{
  "n_layer": 16,
  "n_head": 4,
  "tie_embeddings": true,
  "lr_head": 0.00579
}
MLP neurons of a small language model. Each row is named by its layer, matrix (up: input weights; down: output weights) and neuron, and shows model dimensions 218-281. Each number is 128 + 24 x the weight over its row's rms, rounded and kept within 0 to 255.
After each neuron's rows is what it responds to, as a language model described it from the Wikipedia text at the highest values.

L2.up1597 [142 154 128 138 160 126 123  76 150 128 116 100 125 169 169 160 149 134 157  91 110 113 124  88 133 128 168 137 144 144 124 145 123  86 126 119 162  82 146  94 151 131 161 122 121 179 144 139 133 125  99 149 149 162 194 155 108 120 103 123 137 148 138 144]
L2.down1597 [110 147 127 134 177 158 126 116 122 132 121 162 104 150 174 149 113 105 163  98 147  99 139 142 171 135 195 110 143 129 113 132 154 182 118 121 118 115 115 154 108 126 150 114 132 147 161  70 159 130 127  71 102  96 158  91 143 135 117 116 159 137 151 131]
Word pieces in headings, table headers and column cells of sports results and standings tables, such as Group, Pool, Points, Class, and final in quarter-final.

L5.up448 [134 151 163 172 148 120 142 123 154 141 125 120 103 125 110 173 132 109 132 102 126 147 142 120 100 161 119 159 178  89 130 140  90 203 100 104 139 122 119 161 144 153 160  99 105 146  98 146 119 124 139  95 102 154 150 121 115 147 118 127 117 110 174 117]
L5.down448 [142 100 130 143 115 115 117 132 131 163  54 124 132 144 124 148 120 141 133 145 133  88  98 139 133 149 110 137 116 123 155 107 106 108 122  92  92 195 125  96 110 142 158 143 113 145 131 118 113 148 100 123 125 119 137 132 192 123 123 107 131 114 112 156]
Main verbs in narrative prose, often suffix pieces (-ed, -ing, -s) completing the word, that take a following object: put, posted, giving, allowed.

L2.up883 [139  98 131  96 124 151 124 154  88 147 111 123 150 119 121 135 135 127 157 123 143 114 164 138 113 100 120 156 140 165  91 109 124 159 107 149 120 131 158 117 148 122 136  99 107 141 130  94  80 135 115 149 147  87 134 161 119 151 126 124 114 121 156  95]
L2.down883 [102 120  95 134 120 162 133 120 147 144  97 117 125 114 150 162 136 121 151 111 113  96 132 105 135 155 132 150 181 164 132  95 104 137 123 104  99 125 162  84 125 118 125 162 104  99 129 106 116 149 113 105 142 145 124 132 118 112 118 154 135 120 115 123]
Word-piece tokens right after a lone first letter, often at a name or heading start, especially "ort" (Fort, Cortés, Portland, Reporters), plus at/ut/os pieces.

L4.up374 [ 88 108 190 153 138 140 150 110 148 140  72 120 121  63 114 158 159 111 102 159 123 141 134 149 103 154 117  88 159 142  87 123 144 110 132 104  93 108 116 112  99  91  83 147 184 116 118 133 105 128 119 136 101 116 116  62 101 116  81 155 123 129 145 133]
L4.down374 [147  93 131 102  93 110 110 145 114  69 144 131 111 142 119 105 132 129 137 138 124 147 139 118 150 123 126 121 120  70 128  94 114 123 135 134 137 171 153 137 120 159 157 146 116 102 136 127  87 147 124 132 119 142 170 152 125 154 164  94 124 116  72  78]
Short word pieces at or just after a word's start, before the word is finished, e.g. dis|reg|ards, sub|-b|rand, un|le|avened, sl|u|ice.

L5.up2003 [159 136 197 148 110 137 154 124 119 118 140 120 125 104 117 148  98 121 159 118 117  98 150 121 135 130 136 155 140 160 112 136 145 107 151 112 130  86  60 114 126 137 167 122  94 133 130 114 151 145 138 158 110 151 140 137 126 167 123 142 110 153 130  98]
L5.down2003 [126  91 106 122 167 133 107 150 130 108 147 111 109 138 171 176 107 118 115 147 115 104  87 116 148 129 124 134 115 163 130 111 119 132 107 128  72 163 191 163 163 151 105 127 120 144 152 104 112 124 136 160 216 165 147 107 102 145 142 125  68 130  90  96]
Second word-pieces right after a split prefix (Qu-ent-in, Qu-iet, Prot-est-ants, ind-ign-ity, rece-pt-ors), plus born or Born in biographies and list labels (Arrival Port).

L4.up1451 [136 146 138 125 110 165 152 137 146 176 142 132 105 123 107 194 117 139 127 106 146 106 136 155 109 102 159 124 130 129 125 109 107 100 103 106 130 177 173 140 108 133 138 202 110  98  86 128 150 160 175 122 163 147 123 158 116 148 118 122 132 157 158 128]
L4.down1451 [132  96 122 101 153 129  92 129  75 101 124  97 107 129 167  76 123 120 147 156 108 134 136 107  96 156  94 138 107 123 126 149 139 116 130 134 132  83  96 171 130 136 125  80 141 111 166 152 125 129  97 116 115 106 129  81 114 160 106 125 163 114 135 135]
Fires on capital letters inside acronyms and abbreviations (ANC, BMT, WTT, IMO), on first words of sections or headings (The, History, Career), and on "at".

L5.up1400 [132 144 136 110 129 120 117 144  82 157 106 163 121 171 110 142 156 100 121 144 151 114 131  85 111 118 149 118 118 144 132 138  86 136 153  65 104 114 116 108 131 153 145 153 160 136  98 138  88 147 117  96 154 122 165 133 162 168 124 113 111 155 124 144]
L5.down1400 [ 94 105 102 131 117 158 122 115 145 122 139  95 120 109  93 127 126 106 125  69 120 146  84 154  86 113 159 123 157  89 147 170 144 101 117 141 129 137 136  92  97 115 115 142 126 112 118 146 133 117 152 141 108 169 113 164 130  96 140 113  87  85 108 149]
Short subword pieces inside a multi-token proper name, mostly foreign places and people, e.g. Ah-r-ar, K-arn-ataka, Kr-ish-na, Krist-ij-an.

L4.up1467 [113 103 115  92 105 124 110 101 158 140 137  92 141 123  91 139 137 118 131 159 118 103 116 141 121 107 154 103 124 154 173 147 160 148 126  68 101 133 127 119 151 109 135 141 126 134 136 106 146 126 109 113 149 184 153  93 125 147 124 116 140 152 113 106]
L4.down1467 [153  81 123 161 123 138 165 112 121 128 176 106 115 133 138 131 179 141 107 138 121 152 107  87 156 142 125 149 118 170 109 105 192 139 118 119 122 143 116 122 145 164 105 181 109 110 110 145 126 139 167 113 175 191 132 127 145 118 133 159 121 150 106 132]
Abstract nouns or their final suffix pieces after a determiner or possessive, e.g. success, status, part, together-ness, -ment, -ion.

L5.up1406 [127 153 149 145 110 130 113 174 113 137 172 102 110 108 145 122  94 137 143 148 146 146 103  92 125 157 155 128 179 147 124 135 136 161 138 146  88 123 153 100 136  82 128  88 115 123 150 148 113 128 152 158 124 119 142 151 148 139 125 108 137  93  93 131]
L5.down1406 [115 129 138 123 134 141  86 143 126 138 152 146 111 189  97  89  88 127  99 140 125  92 151 136 149 131 185 130  90 160 128 113 159  98 143 152 112 102 126 124 151 107 144 113 130 132 122 131  82 170 106 136 149 104 135 135 114 113  91  78 163 119 127  81]
Tokens, often mid-word pieces, about buildings, property and places people live, such as renovations, monasteries, storeys, floor and erected, plus table pipes in listed-building tables.

L5.up1832 [137 143 149 116 120 139 132 125 165 107 172 119 106 144  86 128 115 109 116 110 107 109 128 135  82 121 156 114  97 123 129 137 128 130 114 126 124 121  77 137  95  81 126 169 125 124 120  93 174 120 161 113 117 163 133 190  86 108 101 125 160 147 148 146]
L5.down1832 [127 117  95  90 145 133 127  95  94 144 155 118  92 126 167 137 100 130 142 102 140 178 112 103 164 134 120 153 132 130 112 142 113 133 161 139 122 152 141 135 138 154  97 199 121 118 133 120 137 145  88 162 121 152 167 140 182 121 122 172 123 160 104 166]
Final word pieces that complete a longer word, often noun suffixes like -ation, -ing, -ance, as in concent-ration, precip-itation, Fin-ance.

L4.up1137 [ 91 153 112 129 115 117 140 108 116 114  96 123 124 104 126 128 131  90 115 136 105 136 125 146 115 123 112 131 136 106 138 146  86 123 164 164 176 130 124 147 122 126 121 129 110 122  82 125 134 137 168 178 148 142 123 128  99 124 167 171  76 127 114 109]
L4.down1137 [139 102  98 122 116 133 115 122 128 120 151 119 143 130 162 133  98 116 138  73 154 153  80  86 158 133 156 111  87 102 133 124 153 169 130 115 135 106 119 110 148 102 139 176 157 157 157 129  94 117  52 138 148 113 127 147 175 133 125 107 159 123 130 138]
Middle or final pieces of longer words and foreign names, such as ran in français or Mediterranean, ron in squadron, atic in diplomatic, often in biographies.

L4.up870 [126 121 110 124 122 109 114 130 169 176 131 130 142 135 147  96 157 119 112 103 132 160  96  98 102 111 120 130  99 133 149  65  99 138 112 125 101  58  80  98 134 124 149 108 152  83 141 138  76  94 129 143 147 130 127 185 136 102 135 144 134 136 166 106]
L4.down870 [160 118 135  73 182 130  73 108 114 122  96 146 112 166  72 158 131 120  91 169 112 123 137 124 126 140 144 119 142 112 102 161 169 156 168  99 108 146 133 120 111 124 158 148 100 121 157 164 138 185 100  98 113  94 148  91 148 160 116 137 131 121 111 131]
Middle subword pieces inside proper names, mostly surnames in lists, tables and rosters, such as Bar-ron, Mc-El-roy, Gonz-á-lez.

L5.up1543 [155 123 100 168 150 130 106 107 145 134 118 115 111 154  94 155 192 135  95 148 116 174  83 123 133 169 114 117 130 137 137  99 123 127 157 127 144 153 125 107 172 124 130 119 122  90 102  77 152 100  96 132 134 121 154 156 159 154 131 156 106 131 129 123]
L5.down1543 [121 126 148 135 133 164 121 128 133 130 108 126 102 163 147 146  89 148  79 128 145 103 126 170  75 171  88 163  81 143 132 125 104 120 139 163 106 138 157 135  93  95 135 154 129 121 122 138 127 116 121 166 119 164 149 122 143 135 143 107 125 126  63 104]
Forms of have (has, had, have, having) after a subject, mostly as perfect auxiliaries before been, as in it had removed; some noise subword fragments.

L2.up286 [128 129 130  90 123 151 172 142 119 165 114 131  82 135 132 111 157  89 158 127 107 104 169 130 120 113 135 147 163 195 135  77 119 108 173  99 102 137 115  97 149 110 136 139 158  97 149 138 132 113 130 124 116 132 137  94 125 104 113 120  98 155 106 104]
L2.down286 [119 168 130 157 146 118 105 107 180 111 160  75 130  73 109 132  81 110  96 106 142 123 102 136 140 142 100 154 114 117 134 151 111 119  56 111 110 160 139 121 115 154 158 154 122 113 138  92 168  96 101 136 126 185  91 146 145  89 109 159 170 170 134 143]
Final suffix pieces that finish abstract nouns, like -ation, -ion, -ity, -ment, -us, usually followed by of or punctuation, e.g. identification, jurisdiction, status.

L2.up372 [105 128 155 123 122 135 139  99 152 111 124 125  71 110 120 127 165 120 139 111 119 160 146 146 108 139 112 100 106  67 111 156  98 109 124 108 137  98 108 159 139 131 119 123 140 125 122  91  96 118 145 157 112 163 129 138 112 150 159 137 123 132 158 176]
L2.down372 [111 156 199 114 153 126 124 119  98 138 112 115 127 137 124 125 147 137 160 158 148 129 116  82 179 101 138 115 125  96 128 147 117 126 128 169 118  93 130 125 163  99 139 137 132 145 124 161 163 119 113 128 142 137 147  87 119 158  99 173 138  94 186 130]
Word pieces completing vessel, aircraft and weapons terms, such as submar-ine, anti-air-craft, lo-ad, t-ons, squad-ron; weaker hits on scattered unrelated word fragments.

L5.up1932 [145  88 159 140 154 107 110 132 163 156 111 129 151 174 146 148 158  81 131 134 138 136 148  90 148 140 158 146 135 127 109 123 118 111  94 144 146 146 124 118  89 136 118 127 167 132 141 133 132 123 176 151  93 116 142 148 127 134 141 105 122 149 155 130]
L5.down1932 [142 123  76 123  90 123 132 117  76 117 147 103 127 141  92 100 100 183 136 128 148 113 103 120 137 120 110 142  90 128 117 124 137 138 170 157 131 102 134 160 138  93 136 191 112 150 130 123 138  80 108 133 153 176 128 143 112 116 116 170 132 121 158 194]
Common nouns closing a noun phrase after the, this or of, such as case, war, incident, ceremony; also mid-word fragments of foreign names in tables.

L4.up111 [130 129 115 148 165 128 180 165 112 155 127 142 169  97 112 174 141 110 132  94 120 113 117 133 113 190 142 111 110 161 103 123  97 166 139 114  78 196 148 116 118 141 184 122 115 120 125 149 128 114 153 138 160 136 163 112 140 115 110 136 123 123 124 115]
L4.down111 [133 141 148 140 133 135  59 131 117 156 123 105 112 134 167 130  74  80 114 129 147 143  95  85 120 122 146 168 120 101 156 105 121  92 111 137 117 163 115 153  95 134 166 143 159 142 180  90 108 114 151 134 134  93 116 138 105  86 159 110 121 122 116 129]
Forms of have (had, has, have) following a subject, as in "he had received", "Males had", "this work has"; also word pieces inside names, like ha, Bay, Park.

L5.up1590 [134 121 152  58  85 116 122 110 152 131 170 147 114  98 101 148 109 133  89 156 102 113 115 109 158 116 137 151 134 126 173 134 143 202 148 146 107 106 110 108 116 127 106 123 113 141 106 157 130 155 140 126 163 124 137 153 121 109 144 126  79 156 165 106]
L5.down1590 [104 142  98 113  95  86 159 119 170 146 122 100 155 135 134 161 111 104 119 127 183 121 173  96  93 153  89  93 148 133 117  95 149 129 108 110 134 141 100 142  93  93 107 171 121 162 178 181 186 132 116 127 131 154  88  92 117 165 159 165 121 126 146 156]
Second word piece of a proper noun right after its capital first letter, often foreign places or names, e.g. O-tt-awa, U-tt-ar, O-s-asuna.

L5.up9 [143 123 110 100 148 110  99 147 103 117  87  84 139 144 109 127 142 139 136 124 137 135  92 128 131 140  86 109  68 132 101 162  99 170 102  83 144 116 153 146 103 121 150 145 126 108 159 159 170 114  63 137  89 138 150 137  87  85  87 128 138 178 115 190]
L5.down9 [125 153 177 131 155 123 164 139 150  95 134 162 165 127 137 146 116 123 115 135  86  72 130 140  85 140  66 139 100 118 140 121 135 127 126 142 146 131 122 126 126  79 125 135 130 154 129 170  93 153 119 138 102 153 110 163 122 115 101 123 172 118 127 108]
Second subword pieces right after a word's first letter, as in B-uch-arest, B-og-danovich, steeple-ch-ase, plus the prefix un/Un, as in unavailable, Unstoppable.

L4.up1806 [120 139 100 119 169 123  89 107 127 138 152 153 138 151 117 176 142 120 121 130  83 120 139 132 191 164  98 132 136 119 115  87  75 124 127  75 122 114 150 138 138 139 139 171 184 113 117 150 171 102 126 106 131 120 117 144 110 117  97 138 151 115 154 161]
L4.down1806 [ 85 139 120 108 100 157 111 136 171 114 123 129 122 130  85 110 125 130 141 132 120 124 135 136 116 141  98 142 112  66 119 159 127 115 120 113 134 138 167  81 147 108 153 120 140 152 111 107 102 118 104 142 129 119 123 139  98 148  94 127 105 108 104  99]
Short word pieces or punctuation that begin a table cell or parenthesis, mostly in sports and stats tables: Sub(mission), Did not, w/o, (.477), ('Silex').

L2.up1116 [114 159 123 140 125 127 114 144 143 117 111 114 116 113 120 127 139 135 156 138 120 118 120 134 135 131 103 167 133 132 157 117  87 103 137 112  95 131 107 125 135 160  86 149 135 110 154 122 128 106 134 111 115 148 147 134 140 151 113  96 128 159 152 144]
L2.down1116 [112 115 102 148 125 148 122 114 157 132 157  80  92 134 136 124 133 137 133 125  90 152 133 110 119 102 113 160 127 103 128 118  82  97 151 125 106  89  91 112 119 153 108 129 138  77 136 129 116 116 123 121 128 144 155 142 133 126 129  83  94 126 180 152]
Word pieces inside or starting Indian and South Asian names, places and terms, such as Mahar-ash-tra, Uttarakh-and, Raj-ashekharan and Sansk-rit.

L4.up3 [124 138 149 102 128 103  90 136 173 111 127 177 154 142 120  96 143 146 133 148 150 121 118 101 179 151 124 105 144 173 148 143  96 144 117 134 115 112 123 138 117  95 176 190  64 147 110 148  82 127 161  71 144 116 126 120 146 109 104 160 144 118 147 101]
L4.down3 [110 164 104 111 148 123 148  91 130 125 152  97 120 153 106 169  91 158 110 160 105 146 138 127 127 114 107 137 124 134 118 188 142 151  85 172 112 129 134 140 115 125 151 126 114 142 110 108 137 130 104 138 136 159 117 115 154  97 184 125 105  95 116  86]
Word-piece tokens inside longer words that still need a suffix, such as ort in cortex, ign in ignoring, ect in Lecturer, Grand in Grande.

L2.up1120 [138 136  93 118 132 187 121 102 137 137 139 108 141 132  93 139 149 140 198 162 123 137  68 134 131 109 147 139  66 153 138 121 126 101 172  74 101 127 106  95 120 125 140 115 154 138 162 144 130 122 137  96 135 130 140 102 173 155 110 112 117  95 122 151]
L2.down1120 [111 147 130 146 132 101 162 140 135 116 148 149 163 151 183 129  99 116 127  77 121 165 159 132  97 132  73 144 111  55 144 160 173  72 112 160 143  82 129 160 151 130 139 147 152 120 140  92 129 137 106 163 129 155 135 157  92 139 126 135 132 112 128 142]
Subword pieces inside proper names, often foreign (Indian, Slavic, Japanese) names of people and places in cast lists, tables and rosters, e.g. Krishnar-aj-a, I-z-ushi, Petk-ović.

L2.up925 [ 94 144 133 131 114 145 102 139 154 179 140 121  99 151 173  94  76  90 149 161  89 160 111 139 119 118 123 114 115 136 158 109 133 136 134 115 175 126 128  97 121 152 142 122 102 138 116 115  99 156  48 125 134 126 159 149 168 136 106 129 103 151 165 143]
L2.down925 [167 108 124  88 115 102 136 125  70 118 124 136  79 136  85 115 121 150 104 137 180 143 105  88 121 142 139 137 115 113 125  69 165  68 135 132  92 117 139 148 136 103 111  96 150 121 130 138  79  88 134 162 134 130  71 107 118  92 138 116 102 124 142 124]
Words about building, architecture and heritage, often mid-word, such as architect, construction, Archaeology, Historic, design, sculptural, plus looser uses of build, land and develop.

L4.up1307 [141  76 103 131 114 150 162 168 138 143 149 116 115 128 121 115 103 111 105 130 125 163  69 180 133 106 136 144 138 136  99 108 132 106 143 138 132 121 161 118 148 123  86 142 127 101 172 117 131 137 161 155 111 112 116 165 137 122 128 147  96 102 108 161]
L4.down1307 [153 168 158 153  85 102  98 136 120  93 150 170  83 132 147 117 104 109 117 104 113 132 149 132 159 122 114 117 136 144 123 132 111  78 182 128 109 153 105 136 165 110 171 151 121 134 116 145 121 136  87 128 165  78 124 135 154 164 141  83 168 129 110 122]
Word-final pieces of publishing and media terms in bibliographies and filmographies, such as ed-ited, ed-ition, ser-ial, newslet-ter, novel, plus stray punctuation and name endings.

L4.up1613 [140 159 101 121 105 126 149 126 102 160 101 111 116 132 134 118 119 133 165 135 184 124  92 105 121 152 133 145 131 116 112 103 128 111 142 105 122  88  92 120 133 144 121 103 119 143 111 115 120 140 141 135 131 167 132  91 119 129 134 130 179 157 125 168]
L4.down1613 [120 137 141 134 117 175 137 125 153 133 143  91 138 123 100 113 152 134 144 177 135 101 114 165 116 132 104 145 120 157 138 102 139 155 125 123 112 138 160 146 140 137 120  97 130 141  93 128 143  83 148 102 141 149 103 129 105 144 145 148 147 188 149 153]
First pieces of longer capitalized words or names, mainly "War" (Warriors, Warped Tour, Warwickshire) and Prov(incial), draw(l); also "there", "region".

L4.up636 [141 158 134 136 148 118 107 106 142 138 135 145  75 150 131  89 135  83 156 159 118 118 147 136 125  75 104  93  97 130 130  98 147 119  97 115 169 104  93 139 105 162 159 134  97 146 101 150  91 171 118 146 107 130 115 146 119 104 126 132 146 149 171 151]
L4.down636 [128  93 160 135 159 141 116  87  61 118 148 100 121 159 124  98 127  90 134 139 110 130 134  99 146 162  78 124 151 136 128 131 143 156 108 135 100 162 123 104 130 110 130 118 125 160 129 140 128 136 172 123 147 116 103 147 149 172 129 116 125  94 111 102]
Past-tense and past-participle verbs in narrative prose, often the final -ed piece of a split word, such as recapt-ured, fort-ified, incarcer-ated, left.

L2.up1293 [104  73 144 140 111 144 143 102 124 136 148  94  87 101  98 121 108 126 144 139  89 108 129 110 145 120 126 152 101 118 148 143 112 159 168 124 169 160 145 152 147 142 134  92 171 153 174 118 159 127 115 135 130 113 151 154  83 137 109 145 117  97 105 126]
L2.down1293 [158 157  67 149 131 144 111 119 106 115 154 132 154 109 135  85 144 130 123 170  96 131 170 100 136 131 162 131 138 105 146  67 120 122 150 146 100 118  96 131 120 129 169 107 129 137  83 141  94 110  94  94 121 165  96 100 155 133 116 113 143 134  76 149]
Nouns naming works, outputs or professional activity, often the final piece of a split word, e.g. Work, portrait, book, interview, depiction.

L2.up1471 [106 111 116 177 141 155 115 145 136 124 169  97 131 140 127 137 107 114 111 160  64 124 157 107  68 124 139  93 129 128 137  99 156 112 110 111 113  73 158 133 150 122 119 144 166 133 152  91 115 105  97 138 126 123 185 155 128 143 117 115 129 148 139 121]
L2.down1471 [ 90  87 124 101 133 115  86 146  88  87 164 120 114 104 126 103 135 154 106  95 148 130 112 122 107 121 115  82 162 144 101 119 138  93 153 144 117 131 119 100 124 139 172 140 116 104 122 157 127 122 150 149 137 157 154 108 150 103 143 149 153 139 113 102]
Short first pieces of words split into several tokens, usually one or two letters after an article or adjective, such as o in oak/oval/oath, gu in guilty/guerrilla, j in jockey/jaw.

L2.up1777 [122  72 129 136 127 152 108 178 140 133 136 107 166 165 106 119 110 122 135 143 161 124 140 160 140 143 162 130 109 112  74 131 128 130 124 142  86  95  90  86 118 146 126 116 156 139 104 167 102 138 134 123 116 150 152  97 142 109 117 135  91 120 133  73]
L2.down1777 [122 112 114 138 119 128  88 167 126 137 106 131 116 152 115 118  76 155 100  92 146 117 127 145 135 117 140  95 132  96 117 108 106 126 108 139  96 162 141 156 150 160 178 152 142 134 136 138 107 134 111 127 155 154 164 120 169 148 114  89 143 120 138 131]
Auxiliaries, modals and infinitive to that open a verb phrase after a subject or verb, as in could not, has been, failed to.

L2.up505 [149 157 133 119 115 151 140 135 173 120 124 161 137 155 133 145 125 125 148 121  93 116 144 103 132 160 133 150 143 121 110 153 147 134 117 120 119 130 128 132 113 140 146 101 111 159 152 155 105 135 131 166  97 135 141 116 164 158 108 176 158  92 117 127]
L2.down505 [ 86 160 110  66 138 119 147 155 163 153 103 111 111 143 121 124 133 144 115 130 114 137 119  98  95 115 166 120 150 144 140 151 150 126 170 139 135 132 139 123 155 147 124 145 138 115  93  69 135 113 102 129 127 115 154 109  97 103 105 116 167 123 108 143]
Fires on existential "there/There" opening a clause (there were, there are), on second pieces of split words (ann-iversary, dis-like, enl-isted), and on table cells.

L4.up75 [151 125 147 138 121 112 136 122 131 161 124 115  96 135 152 134 104 128 148 129 137 155 114 126 155 109 136 123 163 132 107 116 139 117 130 180 118 123 158  93 144 146  84  91 125 134 148 128 134 146 103 123 127 167 118 174 113 113 136 102 113 121  88 121]
L4.down75 [134 142 125 151 122 138 115 125 133 113 204 160 123 133  85 172  98 149 130 148 120 109 165 109 131 116 174 104 102 129 132 108 105 104 138 116 136 112  83 121 146 125 171 101 110 112 111 123 138 131 138 111 139 111 167 120 174 170 108 100 144 149  94 180]
Final subword piece that completes a noun, often about art, buildings or objects, e.g. pict-ure, furnit-ure, gab-led, Paint-ings, cott-age, gar-age.

L5.up841 [148 102  91 172 129 101 151 122 100 100 140 110 129 104 112 144 176 144 124 160 112 109 116  91  99 119  78 113 110 138  89 109 134 149 158 125 139 105 143  87 114 109  99 136 154 112 137 125 121 158 149 133 157 137 136  68 121 107 141 121 138  96  99 123]
L5.down841 [178  72 107  90 121 129 141 112 141 130 112 161 101 148 148 122 167 125 140 135 137 156 104 104 137 137  91 153 123 178 110  20 126 138 141 135 131 132 136 151 127  73  86 166 151 137 141  92 132 145 150  82 119 125 112 137 139 163 102 144 142 182 132 151]
Lone letters opening a word the tokenizer split apart, like t(ennis), n(aval), t(witch), plus first bytes of Greek, Cyrillic, Chinese and IPA.

L4.up515 [142 136  89 107 110 165  93 145 162 127 145 142 111 125 101 141 145 129 107 137 115 146 152 132 141  92 110 114  92 171 165 141 110 131 110 142 150 160 116  87 152 157 129 133 216 113 115 136 107 145  79 109 128 112 147 112 120 147 125 134 133 107 119 185]
L4.down515 [147 129 158 115 174 108 135 134  92 107 142 141  98 105 129 131 130 175 103 151  92 148 107 110 162 130 135 157 136 100 149 130 139 121 161 145  63  80 136 144 111 148 116  96 132 115 126 103 138 129 111 167 165 174 119 153 192 124 144 119 128  90 173 126]
Middle pieces of words split into several tokens, mostly inside names and rare words, such as Sa-und-ers, Bre-nd-an, exc-av-ated.

L2.up51 [122 124 131 103 141 188 126 102 139 122 149 119 103 119 104 103 120 109 122  79 115 171 154 141  83 129  99 142 105 132 114 112 134 126 131 120 144 126 114 108 148 181 135 109 135 121  99 160 107 189 157 105 123 116 100 120 120 158 122 108 137 102 165 129]
L2.down51 [160  78 116 123 110 170 115  78  68 132 123 159  83 123 146 122 130 155 132 136 148 139 124 111 114 145 148 142 112 122 123 116 155 134 151 139  89 154 161 143 140 137 143  94 107 146 155 172  87 155 157 121 147 138 141 168 168 116 136 137 130 120  87 169]
Main verbs (mostly past tense or participles, often the suffix piece) right after a subject or auxiliary, such as was awarded, entered, took place.